Part of a small language model's weights.
Architecture: RMSNorm before each block, rotary positions, biases on query, key and value, tied embeddings.
MLP neurons of a small language model. Each row is named by its layer, matrix (gate and up: input weights) and neuron, and shows model dimensions 0-191. Each number is 500 + 50 x the weight over its row's rms, rounded and kept within 0 to 999. Numbers have three digits each. A neuron's up and down rows have the sign that makes its largest values positive.
After each neuron's rows, "fires after" lists the tokens most often just before its 100 highest values on Wikipedia text that the model never trained on.

L9.gate289:434468474533534442568452503479485439487502503437501424476388466501532526549495556417425567496431487457464515482393542469550481500439581445411511508529485468501483473481516436512529490571524494479538445591483565424542482449537529616574513474503416502530566508385505525488474522531508483563597458534398585477551518450540341574584515525462422550483507456421515443576528403408513526490488474524508522567457514550440402509487589489449547476478527522510429452467514437465518563402459471537574455545541429523551470506509478577556572656402475501509591543550445500512459488509466513575
L9.up289:508521518505549498430439491477472560408471539470436597533511454595511496505484523448450582499562392474535458493509531470491395539509548499451617569530589483421440502548499552466585471490484452511506484543512521513531484478395463545520504473488404461552470468419401454499544508551501371449475488562541519508488579508504428552529595436545482601548539436432475451488567540467565501436553427541504504478547479598453443430463590414564438444513482500497498532457541531512548574571502440453477483381519481511477489477465530485476497506447501488486435489575516489584460549435547633552
fires after: "com", "ec", "c", "tri", " gr", "p"

L6.gate157:502427559552467515479442491463462517538467547532512535488445505523463567478545598507469490456486461537541466580526525442441452558499542470414453485542551471516514510468509584571473546472475456456559494495586404455521509478554492485462495508544456473428487470573566397515540397423450442515510534555460548592623390442510531522523487463459489437464476583516498478424539547491531402488484474475583531527456384590565443467454492493469459435459527516470442480517598453498563506447502572535520421554528470530551482460408500489414548502485512464524545493460524494498491589546486470514
L6.up157:418533492488466512573571415494549504504504480582537522506526543502474534442567521484435452468474493536479497458513556559398479536541514467397494533493549531410579583529484536500506484532552450472483468549492548449533516473453560479534556577524452546606493601500566502542581530537498453542531597475467459523459568533461579566488558387564549473480563531513482449528533491485495537513460500531527559439508486464464437483582568444401515545470425454409522416524455461441540566618489542554451520511495562544495530425544531482516409470469510516459513474435546496496563539538547486523
fires after: "p", "st", "tri", " pro", " W", " at"

L7.gate290:447454542491437389566440539575485572514551550485479474572558460483497394509534467537448399493511583568523475516456517503466544505454517397524455487599528519598565558568521502514454503383521477591469500547458436477530403496575481426377571452490621511544485515427548394503458529416493459483525461455523514393500450432515526477516499473535388577481395533472446547482436452466500572426522545484496547536492438488479539557523505475547470568490505449558514434557488525578525499585477587457513556423521397449468553549471506507439448522575468468530513427521438470531428533408416461402
L7.up290:507523601448479522510528538528459483495451498454533482545482510475532496457490510443509507568442579472478541549501567436524448534521563614374498512477460459494577544514376443615409499478467491549418419533490466517490497590510500485520538471458447522547545582530565413467441515542462413481532443463574493450523552439506484457520505489539483472633449479476523389425500430591528598459499522506458461443569492545503360549441439464485518475468549548488466455480513433443515532475537468433485491467573516474477394463558572443437451517518497486523519413422504538403481638489529477559
fires after: ".", " "

L4.gate246:452437493503502557532564462525508488478472397515485461475463516534515503517451570529459570571394415565552586579522532573516497407550430521489407529466526500504548550518471452562455434504455547461469448447453397532466424480614490486571534462515508530513554516432597564557465563459429520474532464428518605503542440491528521420463563471486539503593543467532531504522516521422544526445494426556453473504540438513525569454441562564392527428537535446486507599501425510589580534536524529421567398511451527530489560547443465483488523565559466474422506423542474484516497496561514463421
L4.up246:505479500450494488496494426473476487488500510569499447493481495580539494497450433504467489587552525442434620536512492494512499558508578594434461497505572579532572498556507480436531520514565587647470362510521418558484542459550452540509480507473479513469467499435550562503540437525570563498435508487381565424550462543564566540497503549448492430520504489482595450508567517506505583501496484580551390423540514554479442487448487476517519550511544432424455511491543432466449493508426552577486508572623500476468465487512530493540481460569470518453414499558622507484520414519493522547
fires after: ".", " T", " tr", "b", " "

L7.gate185:481553513480454523397462492524460475484457506512575531459568558447587540554494559560600517380553549457526551508426564525450357499463515514609437456483485524431565328527560562510498445452595484530533383497459424474506432506517524417518545547531551461513537495524412532613401464512505489576475526515531515502447494485511413541478480476527627510482514536489520467552579508467491475532431424489532516502490557490585539533466417529433528502500465490533512537469530520428437435472509554469498482482484596519470512456509481474504497516562550435403511443571406520436478422652424496543
L7.up185:590508520533548505443510470527561458543551512410524517515520447505493539511412487492476476545477546520543546436507389475535548491533448505492409548467480524496489420478493525439475410482514587478563508482557538497455513479440588473575519568466496578553380528520523455400535499535359503555551417524526582457509479451489463576489590479567598562473500419477566498426494418440458460402472496492500507524478556571549420663556453478511474535524465569480567563468407534532478454543530450567523472558501521488504526540629480599548566529460573475461540527464501407472396460476540439484
fires after: " ", " |", " 0", " La", " 3", " 2"

L4.gate164:521475508587538485455390546483543497563499485361481491466481557465635525522558500511496577457418500439520445517502431510489475611569439440577510512539470493517537441458575526542537540481492544440560492399506523521535493526407460490447567414526444460446548490497553390534561528500416518457469441552603476496490546496578539446475523478505622522464502585522456473391404460470441454518511450496367522492530464423493377415475368523577455517450501457521486523504577476569527476493532518531523569522497519472491485553502564500418429495510506441562514523521439491422455523389505427535
L4.up164:527527477491530432475560568567508511441374473473439543557555484556486595476466470494524443523525557531412482520448468530508583532500441476478458559482540531581607466452483517457479459489593486517528557476600503556519421538459580530469558553492470450483468563574545442474520422611399455484596591514503511591502495494492472497484561522530509462501549469546566531457453555551514500464444510476470510432468429453573523554513519537541442613465427530508578463538541606527414429402534469419525471419470447531437450605548351420452529561539517510503530448493573520506422416466465565463
fires after: " ", " member", "ed", "la", " |", "tt"

L9.gate653:511531564527551521460579528497457572495474605467562607422416469413384435481473509546528435469479488525432537488411517487513479490373488491567413589501571515436451495527442436434466517476468443512504548530516391436537591498584500526484452460447468475501380442486424513511457527408552543512438537514534588468500539523552493373553516538555508473527447559486470428476523510601558551501420539451546486496494546509498578526455515563465515459595461399527546517483571442500482393498450481435520442540509492434460384466528463544528522560477526500497484597545532541481506506457503474459
L9.up653:481549460575552574515486438456468551458526542461548464450486458616484421567524500515416428507545533446479487470473399521494413470501533531489497492547506536487565484488506428493479474556479503504516496446576505600511512510487539479431499401534430459514462450437460547586469518454430524516455421512428479407551425534489566512521449458526498497541392470535546503560487465476509510452460469457541531502578396528497475505573458509454551377524479470442475486503550501582542548418492537496608446547553588478466432468480486491576515459544502582546571476599411503622448536419497496511
fires after: " mo", " Te", " ", "le", "re", " do"

L8.gate568:497554556393560493421512461521498431557390489394548449536431438388480518491532500506537485472501471565474431441462436481475364458502511546556558458518453518531540414439528555520449463468599469581608463503475459515515438446432551535480524518605469487542435539484470479555560502497471573575488502521488457509556485433527421517481490532600523484486515461545461538495478406517497504415570406541520527475447395483539577597559534514536521554510532452468580519528505510451455542531505528527451488461426521523622515516527540536519417488492503444523487609544505449455490507470532503469
L8.up568:460560489468595455435525509581479574560526561599488469501529516422507459496485535457439499455537424455430448473466503513513548498591512440511558527484456466508631422462423465449537498451504460511542528410571446531504452558520432440379521457545490449503543558467547583469587559547521484529496488592453476469461555429436502377507445573598530540470495582526495425514519544522491483547468539517509534507662448480501509475477433517488523405463500446572500439540497582530449565499453605481461534417498549463471507455524455527599526479576426439444519495501568428445500505452506503525
fires after: " ", " no", " new", "\n"

L7.gate759:469493513493564498507462557561499489532522492563550544518436505534517567452460560493404563464524510422470507570506431506609495573493484456460509511476502561540512533466533492566499443559537430435545628371426459472518455479470492428490545497509461522486472522546379460459498570491461540453551444540521527408423505540475646426481507499450537539415605544494473495476462430518486590560399607499518451524418508643555404528470536522503555403502530467420514457501512474432502603565505513403523571515522493409474457435510468545505457571525515461574532535528551522451495553517402516467
L7.up759:505577558434527556453472457474567549465605489475440496597468466391561537531553425452431417454570501542457488493522483433522513529587572507514556505528513481471441481429463453560601532505448437526482421487467444548504485409543438551563508485436488510429462468544422458479589486505464516413541493445521547596405520578469481452524429449442592541504454501492423479508659451511507508468568504542526485446536556432497498493413479484510501448522560436547612504458567507551485462550590557463545524474578436531583561478521467488450514541493475548574453492435483589483438560525587490517
fires after: " 19", " In", " 18", "In"

L9.gate826:494450474469512468433538476434542454436545539489574492481533420450570438492488547476481526489378544483583544536535524408512496515384466518490522436548505389536593531484458525436491493503489517565497459506574592501497539480523432564497518513547476381555393482408494441566534549448528518499533571443564557547537485395492515519521504537526509491590495476449516436440554425428598494415554522517541419483528454483546486532552502531515500445600552498560482448450474501449606420525426405612458604505604453539506482446457536538472474479472452612502496514455458508551504491561490511549
L9.up826:392488544507465450593561502484638507547506535454496436513522482464551400433492482523460492505483428496498567551529370534481470576465465473516468539478588522520491544511547377484475570431436556409490502530478502515541618484501531476475511547618433383474454501509446470469458492560380473524458508487549509529435465464500483557412412477590532410543572428519539553521549485447460482472528499477509603546448467430512418511485575463516486587503460583474547532440556503504434500522534589473453581523567443603533565569458497553474513445480530534498511466536552541519481482492419546555
fires after: " st", "if", " ", " St", "st", " S"

L4.gate1013:487457423376454536547547483542537424551507355482572484511481450534566440433529518498499497495483469562452451448543533545496607496621523530459435477452486538445448462538439563447508490534501521545506510413533512521498591527510538499564566495616518502617500591574617498476530510467513458496587455485554424459531588509474494530477510498486461524523583537477476537550514538459552539416454567554524606448550603533476392522605425449495490519518493490542567548447495492542499364504532467526490502516571493551645432653446457509466498479473497452523576512534513541505499470402451488480
L4.up1013:481446554607440519535463521491500527504523455470550589466539559478453554481549550452562456511525467507594526440452478441427473458444474478506538482432504493464542500446528495368484423479422493485554546523494461581440502553496563469504596485446525517392517462511541565564551535533444540428555543449473419489475578515441494513477573518461570496493522565535436505527584511594447473506534425614459467461549440508484542519450531522578429439568503482529425439465468523524448512501513460461549451569470494346391552465467495474545499477489442511504560400447497562511457572494482590516
fires after: " ", ","

L4.gate777:450476501371526466440563478522569549508472529519536488560525467558469490495442528568455488601545457449482531610617538463623452579546550425524540546549542568421558473436542537432453532518534458484441454539543435497448569523434512482488418503585550472475498518528512471497611554443452447519578450549551534531407537540503435428472482542543468543556453473495554507472418433459417600514434479481487548480484560470445508512575462497465383476372499555598426519480547489553530513598524465497524516516442569592408534530454595549456531557417565454449493359542454492462559552536579485493
L4.up777:463547567447499646416552543531581496499476492538516447529494504564463542574619514492601464495543439445498442495500461485447530541477473573403461478562493511464515606491568438516573515455525495474491510565514510531502520460544468462462408489441568468553424409497509410478496505500470571492546550480519572504435496545372444577531485460570553523605532492420477514469484482510555519589498572477529467511434574552385513512421528556425461460514524517507586482496487527490444448503498412495417471538466573487477438496457533423546510510560530447525478497502446547578468511491550521471
fires after: "min", " K", " M", " J", " S", " "

L4.gate391:427550497461548431469508450529516426535528568497492519600475474524519518510535528494492495488503570421508547509517595437535396484542562545566581535587524562495539430378515493507514518552533443460474358634495526648508476541495479569534457580509429447514448504466580482473493468443516485501510509486526531485509566550464570532381478486498502413507527509470507528447539431535528611565523490494389513506513495552519405506524453455528489529597498561504485439531532510443458533467463534615564639386476472561500545455493472462468481579465462403583466440590526475499496525518539436522
L4.up391:470522455551536593478506412567554422527516582579520491504484478549441502453490510477448518535439504474455509517442427489477651501600491549633398541421513508514480450538435500468477483566485567496485499509393465504494577489428496549384539484529482489551487469471428529443480617533464500488463511374490476468568522480503503520569517488511600440575453508499526479502568487502534518609461618503467520480513455429463571560488527484507447517550516460540538510524556388486473562513436520548453548467500571520545566510498579410522528515497510413386510593548472513493578515411426493511
fires after: " ", " S", " L", " R", " Y"

L8.gate732:526433496563523471508506559585526531541430445510471570477540446458437492484515540449498508518506395511543562497495550508444541499513478454473495530416484511434518433514503513502506496493477518471536482565591445441479464486441462549477618491577495559594522527570419545546554516488549514469511511559426472436538479574552574476555450471409532486503538431407547624535536438439529523434460503507518515460500502488512503574528506501491510472515440428470519505586540495436452560425461510448523522574415455450644437477506410454515383520552478594439530507505513514434450506524483462547
L8.up732:447510499524521485509438442500582565500536507487546574479524454451591507589526577403510437509592495521491471546532569457470513541550489586505438504423529465452588500466472422418564464532548458489519499573501461542489483531501501555480535480430591480477544509466562466482561525454538483504457438444583510478566585500448541469486539451546447555517542546608499560601482455462467477532557427513531502528564457589540541547545550473479562441495548547466475473524509512504437582566498597567395443509484562489490452473486462495481527511469418471436471562552629545482376551398514565386
fires after: " ", ",", "\n", " to", "|"

L8.gate684:503455521453519524464384517577511500493531487525493482449531421464539540434519582564441474463538569480415535521474395530558429580550457551490572480509502504533533481435512452488486484601490537528553453504524435453432572512491551457454485597474465448622548558532506434465512464518469524468523412434537499490494495488578487518439479410525482483521428483498444541481482479474498544533412563560405507501559527589445564535490580545464511545518505507543467524609471537535403502498442455464496533615487529416514463503593471605533466502564443452553514457473607460424486562466551479521
L8.up684:471425479447569424493571463517403535472547528481504541463552419527540512420444464474513471542421554514497572459481531442519507441474488523513467443535537530637435454510468539406504509576533486399471420550538536499419440510510515472508482538590539488482415403511506526545578499493586517522480476426487493590475446554469457455514489451532620499450571469473479545433553547510510398446500481462499457512375465673558611515457493556542466395487542538497508518520505470383565478457541460563531534503471544573518564556511475495515541551394508549476526546517550450471546551490480432488
fires after: " 19", " 18", "i", " World"